{"n_layer": 26, "d_model": 512, "n_head": 8, "n_kv_head": 8, "head_dim": 64, "d_mlp": 1344, "vocab_size": 8192, "activation": "swiglu", "norm": "rmsnorm", "norm_place": "pre", "norm_eps": 1e-06, "positions": "rope", "rope_base": 10000.0, "rope_fraction": 1.0, "qk_norm": false, "attn_scale": 0.125, "bias": "none", "tie_embeddings": false, "parallel_block": false, "init": "orth", "init_std_qkv": 0.0262, "init_std_o": 0.0, "init_std_up": 0.0262, "init_std_down": 0.0, "optimizer": "adamw", "lr": 0.000847, "lr_mult_up": 0.657, "beta1": 0.9, "beta2": 0.99, "lr_head": 0.00779, "grad_clip": 1.0, "warmup_steps": 431, "schedule": "wsd", "decay_fraction": 0.693, "decay_shape": "sqrt", "final_lr_fraction": 0.1, "batch_tokens": 131072, "seq_len": 512, "doc_mask": true, "train_tokens": 1605000000, "steps": 12246, "dataset": "wikipedia_en"}
MLP neurons of a small language model. Each row is named by its layer, matrix (gate and up: input weights) and neuron, and shows model dimensions 0-127. Each number is 500 + 25 x the weight over its row's rms, rounded and kept within 0 to 999. Numbers have three digits each. A neuron's up and down rows have the sign that makes its largest values positive.
A block is one neuron, or neurons of one layer that tend to fire together. Before each block is what it responds to, as a language model described it from the Wikipedia text at the highest values.

Mid-word subword pieces
L11.gate977:538490506526502508491507519526469490476520479494512493537509535467472505504532468465476502470537483454466487459516501523501493537526483459493509516495497517511478521496500484495486490509486473483508540488503516522432513469495488483530514495510542464483521476534446531484479430523545444443477497499507525513493497506491521493502492532465492453505493523490469470497499469517462487482509
L11.up977:489486442497499467477526509475512562524522544474553522493503508544479538480506552487455522467478487525493518511512508503540505493490551528502464514501479524507514478496548496508528506511478497437494473525478484489530483547525507520549463516501512489474509457477539512569501518494521520516488539494493482507476485487501486496510495530514532471458517470516484498521477533490481469443468

Compound-word inner split
L18.gate400:527492496517522521521513484478517532506475521468469497493515537502491498510471476523486487525515478491539521459470512519540517510475508499475504462487506489531529442465518530457480475524526467507495525502458531527508552511515482507501468495493483523540497581531499491491493484460522469530533469441504497508496471523519495517504513480508535470456471492452481503511499501497535523464524
L18.up400:523518470522507497529476510486504512490512535535464445519497508471503508477500473469536477517479525500486474498483470521506538461496501498489489515472507522528493536517487497522530510509489494566519502528509500502491498504483503497475525511503521514455494517473489513492498490500523526475497490467502476496511478517517528504490481553436518452506498484518520500473495573486491485499533
L18.gate633:502495507512490497466495491490492523460476464499519475487507517445504491514486483447465480534511483569493480478504517490517510484509508504518461482496469520526526479523561552465452487519483485460529496509458511501543466529487480508463496451507521480499538541515484449525495522471524484488496492529497482534495482489498496462487464480476540525485502512493498509462429468496446473518474
L18.up633:477502468513503472495517464501547524480467511491493485500504449466523479476473480505459485490483532533407512516525501459520491478536514508484470477477503514528513488466491506459464538531488548441486500483533520503512477542454480490451517457482529513468496536487486470458499534491506499520483527534491488506514479451467466481549530498455497516504502542462477501521517494473443478458497
L18.gate914:514523502502532485511506531464514483530515468543483515497563524496495494497525494495467494491498504512489486468522506480477531488480462492494451473525506489515483492517493487473484561507468497560511481477493525501480464476486482516495509522504466482530488509520503444470522476529551481488488479484494505504532458500501478509486511468510492483505475515503512524477522553520520526518489
L18.up914:487528492455519550480481528539492457520491521483496449505481501512516501492492510512488494507550495497503482532521506488484536488519526504478476483492501509456462528529502467551520525474452496530473475513526488530545517500528491513519493534481495520477513515477491510504462495451493478466516517476530478485494469510552506513485493466503499512512487544468493505456513493462539467512544
L18.gate1250:546508520470492494484475512471508504527511535549479532494513518533531511493520509493493530499490473508496505450505539523505474522502525512480492453526444505539529486478502474494510516544485541476495530532493539473509490497514454486465471495502481487542444506488515488519535506522483480465495506499496509504488497499550473483525495463511502512481516534475530499455452496479510485520446
L18.up1250:448440491533516480517468503483485520480470502553496516466526485489512454508533507456487530446476482515496475487498517494499527473480511497487498495542493482519496478437488484496485515508507520505500482515541449471513530540440497529514535527536544492510431474510465499487442504495474486465499536534477504488489467536522481467476465510510481519490460540508500468502506536504485463484527

Table pipes, pre-name prepositions
L18.gate340:512476488515495520486464503506486489493532480513479470502526484502530471512503521497507463490481501530507455493502523488505547518479487502469471468527509509519440483501468509497523513525500483465463504459467474503485442498513492513498517459550508514496521526465513483545515537545487489523502466509488513503528526527539492503517498493484523506526511485503509492474482542507507523485531
L18.up340:506534500478477494501483581508492488513461490479532520483489507478501450495486537531513476480521497496483531524527492466484564497505491489523498517501474569522488543530476523535505521507463558513477509526538500473511482496497544536529484544540470537536499537477517505486492492538492479534518490495486509487490504534483492530569502524492515462500514522517523523483512486499514521500476
L18.gate419:521483487484536482511451516471487508514502485490516494540515527492483525531498542514500490502523507495482487507482468480549529500487467536484494510464476491553485482451513506502514460501536485518484526520511483501506494490495488505510439499514515487497522505547518519543486519517502505460510501513496489517472528545514467465526490525501515529528519504481518486475503513459536506493468
L18.up419:504525478498518501489451475469503492481488510537500504491497512505531523505489480491511529548489516504539491487520542508507470506488543505493486482509472471464495574502472512500534480504465511548492485501505507495489461488464474494484493481495477500505483540473479450506473493475479497493501510499510506499502475508448489455494488531515491465500479539489492439541503482544501496527503
L18.gate801:484518505510562467458484517486516520458513462485477512499481516546483513493520462488461487536536506493445508489530475476485513478524478521469453515530510474530500466536493490505481519526523512472495533491479497487519490486520475485494517484487511498494522496460498518485468548483527459465529497455503508510510487484518543515514467505484502506490464506457491485537466558564523469511495
L18.up801:528482502515481515532520531479554524507470519479545458499518516475462470514520473514487507490484507523491512489482517497486504447490501538521482454529468480520536487504533483466518464508446500469485465511501516503506465507522487519500498513557505497411519504487531504481510521480549489490492512471488479512505559541493467540512550485478487489493521534511490510508472522440470494519488
L18.gate1220:524493486524476531496528491519480518467536424510507505509522488505516479507488509499476504486475524519507539504528511510447547464528505546453508477451474496519500549477494493482512561469522510464508512534463482472519514520508477472510554494518503466523506505477515509464479559530502502550518539531528466470501524525508510509510468481559526473448530535498457530515504488486525458471496
L18.up1220:525512488455453498498452517444489505509502478558516560495459548501520497515507454444508515486509547459516481503481500501582484490471535519491492518488461510525491499449462494544479490479500548521489484525487476486516508495487474509479504492485501532471503540501485475503508491499485494507479457482517471531490505487496465522544515510479488521514514504527481473526518470479473465495507

Attribution and subject pronouns
L11.gate299:479500486525529506516487488489512534524506505506507501517519484460514478536520522441500488487513501484488416527526497528514492505484532505472493461514502505503453533531472498488515543532471518517514470513529472477513471482530484501515496481524499515465481535484513488510505515532450496514493502511521520483522544565468507474492477494485571479549501471507483458526504479461494513506513
L11.up299:500567488528461506527527499509537492514517445520516464523516481468539516510483538467547479488544479509477458495497507449505511495459496472498464519494474508486494519535506450457484467524485486482514509536449499520449545588514501497488463488486475541478523514523521507477551513511521487489509510499508478485510491508518469541470486517478556474497510531453507527522467519519520529493498

Word-initial name fragments
L10.gate417:482490473481484494465463503517480559517496497491491500524427498523499526481507525547518551451478557454540511492496513458532480511500474465453515518452497513490489508518542473488510473480502537520489505493505497539498519485514512477525469517495518519472513533486514508516459524471514478478541519517497524484486524530475536494543540477524509493484539508465464524483527502473507529525545
L10.up417:465521519497468518515444496474501473535453544497501498497535470484522527515526493535492497497451523529531482499498460470487515457480510505515492495511494520450498480534466493430493488528474514515502511503495506514509510493518467518484442509491512494511500511508511518516505468493536494461552478478480500493507508526518485472483497451479505527509516526518522505482548497520473533473505
L10.gate637:543495539512503520466505499507489478467496527502463472497501538518485521491523512460497490460480514519522453468472478542524483484523479494540505505472514499517486471505499482500468471478495484512537502521507480552484503505492534480497473503448485492516510475452535511471530488487452487513489530511557430487507438502495501465458504495487504538499521544542547499514460484514521478492516
L10.up637:512486585508495491509428536532505530487510521513496511517476529553516514516511548483491463512486493501497508559523450509483539483516484470490505519490509492514465547488543501464489514476521477473506468531523515509479486496510484520485474527482498464478454486501499451483511497480472501527420465496525508503487505473513537457516497466520461535488558538527557497493485525501480550492495
L10.gate793:504499489544467494464516491531496560536504455508570497511500517488504479498528529503517503534519505481489481488523493505546550496449508506460475499467508505534517491486504468501514488544486478456504489477547466529510489554490506494486495453512478437469534503476498512476501479524516471521495489497484483520488555534492506513504529499509551500474521528528499504541473538517536455542541
L10.up793:526480489548491506476524530516472503548526478497472505450516515470515525524461498501539520468503445496502476537489486518523546492477527491509521505549547524519503510526479475523504487496494453460501508543504492516470511476506520515506520474516483513489519491492483485483520549482512502540521480481504535515481513504525501558442470496536514486489477545508463496504482492534478482528497
L10.gate1183:543476494519541453516488502473474504523507485473480510522517533489519485471500484461506508551478502522520541468512466547537506511500535491501491457500500516474520517538447521474472491510525519487489495482482450507483475511491492504464482498493476491510527543518508532515556513536523504479509521491509487537452535515474486506509506439512515508494488490491507489490519517481496494493534
L10.up1183:544540520492509474470492513523487495522512515513510421520500525484448501507486447494536506477525526503471518542486516512533495483532508452461503473447555478524504535508455447492498486479524438428507522571502451521492492549517519483473514527514505512487537527559515522475535528503476467483521471490477519526492500546452479546462464486523505529478496502458497503511516542494502502498552

Mid-word fragments, especially "ant"
L11.gate852:512500548484466435499442478455475476484480503515502520541520497507526510473474488452493461491482552531510466483493488488455492498511470542534462506577467483488523471523504483478534521521542483506511499489519509495502504493476486522481510504524512493484512518479522488516534496512533473553521501500504525541525476494511509485491499487445464463486479482460509491511449467545529536527499
L11.up852:495534510502504561511510516540542480490488482526503513460461519451509523452481527497490494501484555491486533488481510469523481497519505518505556499520514514500521465521486451509483486502480523483482484502485506469489517532502486501526486528528516494517516452541529484517493593512495476501499504496480505485463549531485459533483471500568465500495467535470519484528492462472517481508508

Pronouns and indefinite nouns
L18.gate583:501535522479509457477470518464485478452493512500467467512505465493506514511500491521446492513513517533526509536486511517499502460510469490460452499499449499515479480515546467489486519523445486499512489533491508514497546489465491505530504498484508496504494475494536527475501522527523497471548491454479459502549467511485504492462510538481515520527472496522518512496480512544513465506501
L18.up583:498537498546510494496443507547495497519515491529507493525511484491497533508496477504508521505493494444512477563493519536479487532521454475503523477507508496508481513513493501520519535473467465510496473570493480520474521460451468522553485497478502495506483477505531503507500556440497542557536473486498526471524509521534535543493506488490493512475516521507494506523496468516520533459485
L18.gate627:528492504476500512521454543540462490495508527512502458528514529497475480561486481522473517506505550523509494528499476493491555497520485530500487527511480489489512473479535512482504536545498523467481492490530499467482508497523509497505518485491521504507485526510507514516455488475516483475501515506485467433507553511526470530475449522530507490509510470481524497499512474487521487494513
L18.up627:535496527523476464511500523505445478501492497469463485534515488488526511466506520508490476524517527521493522491503519502518520537472484479495487502509454489493496483530508561453499457511445520498497502514503496497451521512479524481494497517452492456485523511556518486508471497499482520465557468543456495492525470484488436495482553481514491497490465468514504499476482514543457495500486
L18.gate863:483474496466463500480544534506516521491517477478559483494508508452505478529482506468514493497534452530504468500499502549508472509516545471460538469517477495518508481487492528529502530523465513473504511526494512481538467540481509533507491554495484485492510536481543483523472511480499466548517489537478482505516516471458500455483487481487564472508466514503511480508531520501494487487521
L18.up863:485491509480511494419493479512504530462478485478489489513509500506489503527501534497471527500446490500505439517470513492561493556492520504502483488507496509479495507528497519492504499480545477449510454506518496463473536505498498487481474477511552516513472516515504534456527539493509498519503531471507490488502495535522462559506509541473525517481481482488486449488474565539510484491490
L18.gate1244:548442512506569530492451476499483428482534508485503451542554502516505524516447503470475479500435485456515497513551477525507557473501547480469509510487433552552528447506510493499500473506516481452487476501511497498476545553492477466516507488555495518452466515492489496496528489513506508490516510521495480482522492514476499509496483500553504505456531521520503483510508492547480526525507
L18.up1244:493551492472507461507527488531530519469477496481483444458497460528491518500561503493481481489501519517481522547525505459527542510536493547509475495510488472495521446497459530504513555507513512515497464553515500510518489534529518504508511540549503514501504516533502508477462492538512446457477465536501461484518508487506475527504479542546492509480498499506476486515492505520492525503506

Table separator after counts
L18.gate5:557514507523533491484490542474469495540522500483522513488468508490521514552512547497487455499452532484495522511502487524530485481553517514455497433484536498491471499497502504509484545473508494470492466544494463511477491508481526488480489516503489512519523458515519513474505492544517500530535508560519505454483501485510503512481478543498473462516503461491466502444496490495463524514505
L18.up5:517554482476520491492519516530490489522533523511545536524514492510494521524525491489444508519493498533495481491498494512507507531450536522524496523464509449491512504475509499474501475471515532507494476516509506489478483497508495523487497513484490534520443485525513502495522494532552468505529475544481462500516527477501514514520490511496492494492481562454508495495483529539525519495477
L18.gate331:557496478509511476548441543457527463482495525501538470527491519482511483496531480502488494437456539510478485536500525466502470537486473482495496484462505537484475489505550492486473495467519487527477466495519469505499541504494494508474507547493467494519532526507476522479497536508504512492491493498518466457515452504512522500503467566533527477492521466485469473514513461507491513514516
L18.up331:543499530515499508490520484499498458464515499529500514475478503502466536528482507524497516476456509479515488562510507492497463506543509458497535464506515508498487486504478535504557522453502480517486483540524481509470466500530489522450484478540455500520517510464475527522521477465474479543487516509482505496533485523500506497543490485505487487478469508413472461487513526487467505464462
L18.gate857:518469477518517458481459530449519526502532504529481492538478458515477477476488465509491497485500513501532489518467500439518448489524510492531500479534493494504510543535492461492522509502486533470505497459496502506537518457476488503539476491527502499493533514490525518520515461502511504482497471509515505516571473521477529501484515505472492463489475498503536514515482486493493456531461
L18.up857:475536534470495523481512505511483524504541468492493545496480459474471525492527478536504502499500524504474485513500463477479485504479563504512473510465456499450470492507552525502521515475482493517490475496507506465477515515515500515512511488489504517487474509494493486492470465513506470486512503482521510497477525490510499522502492489514480488550485487504465539532509476504496505531537
L18.gate901:500544530518517462534540537515474494456498495472468491522487575513511506534519513492515527485497503491496516534497460464480494479458515528476493523502504526507477462501517512513502494551502499505457479513499479451453484519494476482484532491509517505491489519486489501539524499465498510517511527532497507476508496526518510487516489505503503505510518445519531519458492505513501540523494
L18.up901:471481445482510499511509493479531540544458454487520525510494475496505522487534493508506484505439494455518509516511476503502492469504506518464491514475507496520503501517520482476531472492479544525460501501539461505488491496490511497524469472507520497488476503481507510489546524508477530519472526501512508508488476483497558488500484482488500557485459521527522502473487529508513483517448

Leading year digits
L10.gate682:451474485509500463519466465493519496504495472505525470489478518502546502506477543472520503512544516504489510483487514510519516491534492500496440512512504495521494559520480504560523497512458478470477477475540472526509454520536492480459524488495502454494494485487534485491515527540495508486522506473490499482543505469495502519472525494529488523473520495493440543506483547464510480504471
L10.up682:530443493491514483505475477511491500518539514481515494461529467520458469512470501543505489472482485523514506471545500507513499469544505468460476518497491460495502512499498511545496498508521531512516513519493504515483501478514521486549525540510505467494499474484505520512530517518522514474490521486495458475529490508531485492537470497513476465496535502514515492476428531476495502501468
L10.gate720:497519494501523439500492484514515476496507525519466474501550501519472538486496504492486472506529482484498485498519476507490525510522514480510490544474459545519522537489538489519477499498487463512481484540514515507476531499464517499526471499579502520518467528500541518462530503489505510442502510542473503519456518492491461511528547564540512470485507520519518490525512518529496467514518
L10.up720:475504473496503496523497491521488522511560497478520479481526510522516523482482477497513490460471537542476534529521526494458467545520527522460488497520509490489547515478496521500481521507491519524478501494525501524462505504502489475503503497515483514517494500472481514510527520481492442467490517521497443492497518515541521491521466515500508497468454488496466506483489502522492494542490
L10.gate733:515465518510475463466489516540490516543509488508512537526498505507526492490541517464500497528454468517512527519514455487449496494506515530456471503544496510496496502493475483531502465494450489471496482543516522529477502522529488474500450483518519461474485451500520510494477482506552509456508491535498498460466497493504529471488490513523468512453492500523511542521500512510561443508501
L10.up733:529524508512508475493494525513475496484537513509568479501469504429536575489458540517524519513544491500506493528439551483472498496502473532478511504489534513535496514512462548504503499509494516518472489508472484473493496518522466514511483503507485462491508511512518494494486503480530479510451525468492476553540528521499494521471506498512523487491492501558539504501508481516513512496535
L10.gate807:542511503492509453509525485572468509558510491480475531491520507530495509506528519522455467520501479539550514468451498507529530513495513517466474526543492469542478528483469495518497516488486515497497501560460490517482503474475486484559511497523473464493473481516533486524530477468500493488524524526506522484518561520508472486538501495538504471497522512516484498454495495533464491475511
L10.up807:539469521513533511473469488529491528494475489501486455484502535502497513524501443521498530472461535490517503496471493471556454476520480489503520521486528477524491525469478484482458446550459492510488506485522481549507443487506520471517470488491491500527491481501506519482493431492544512492519488487512484475523552485489496525513427472530491469523472509563515524520516502539525467494516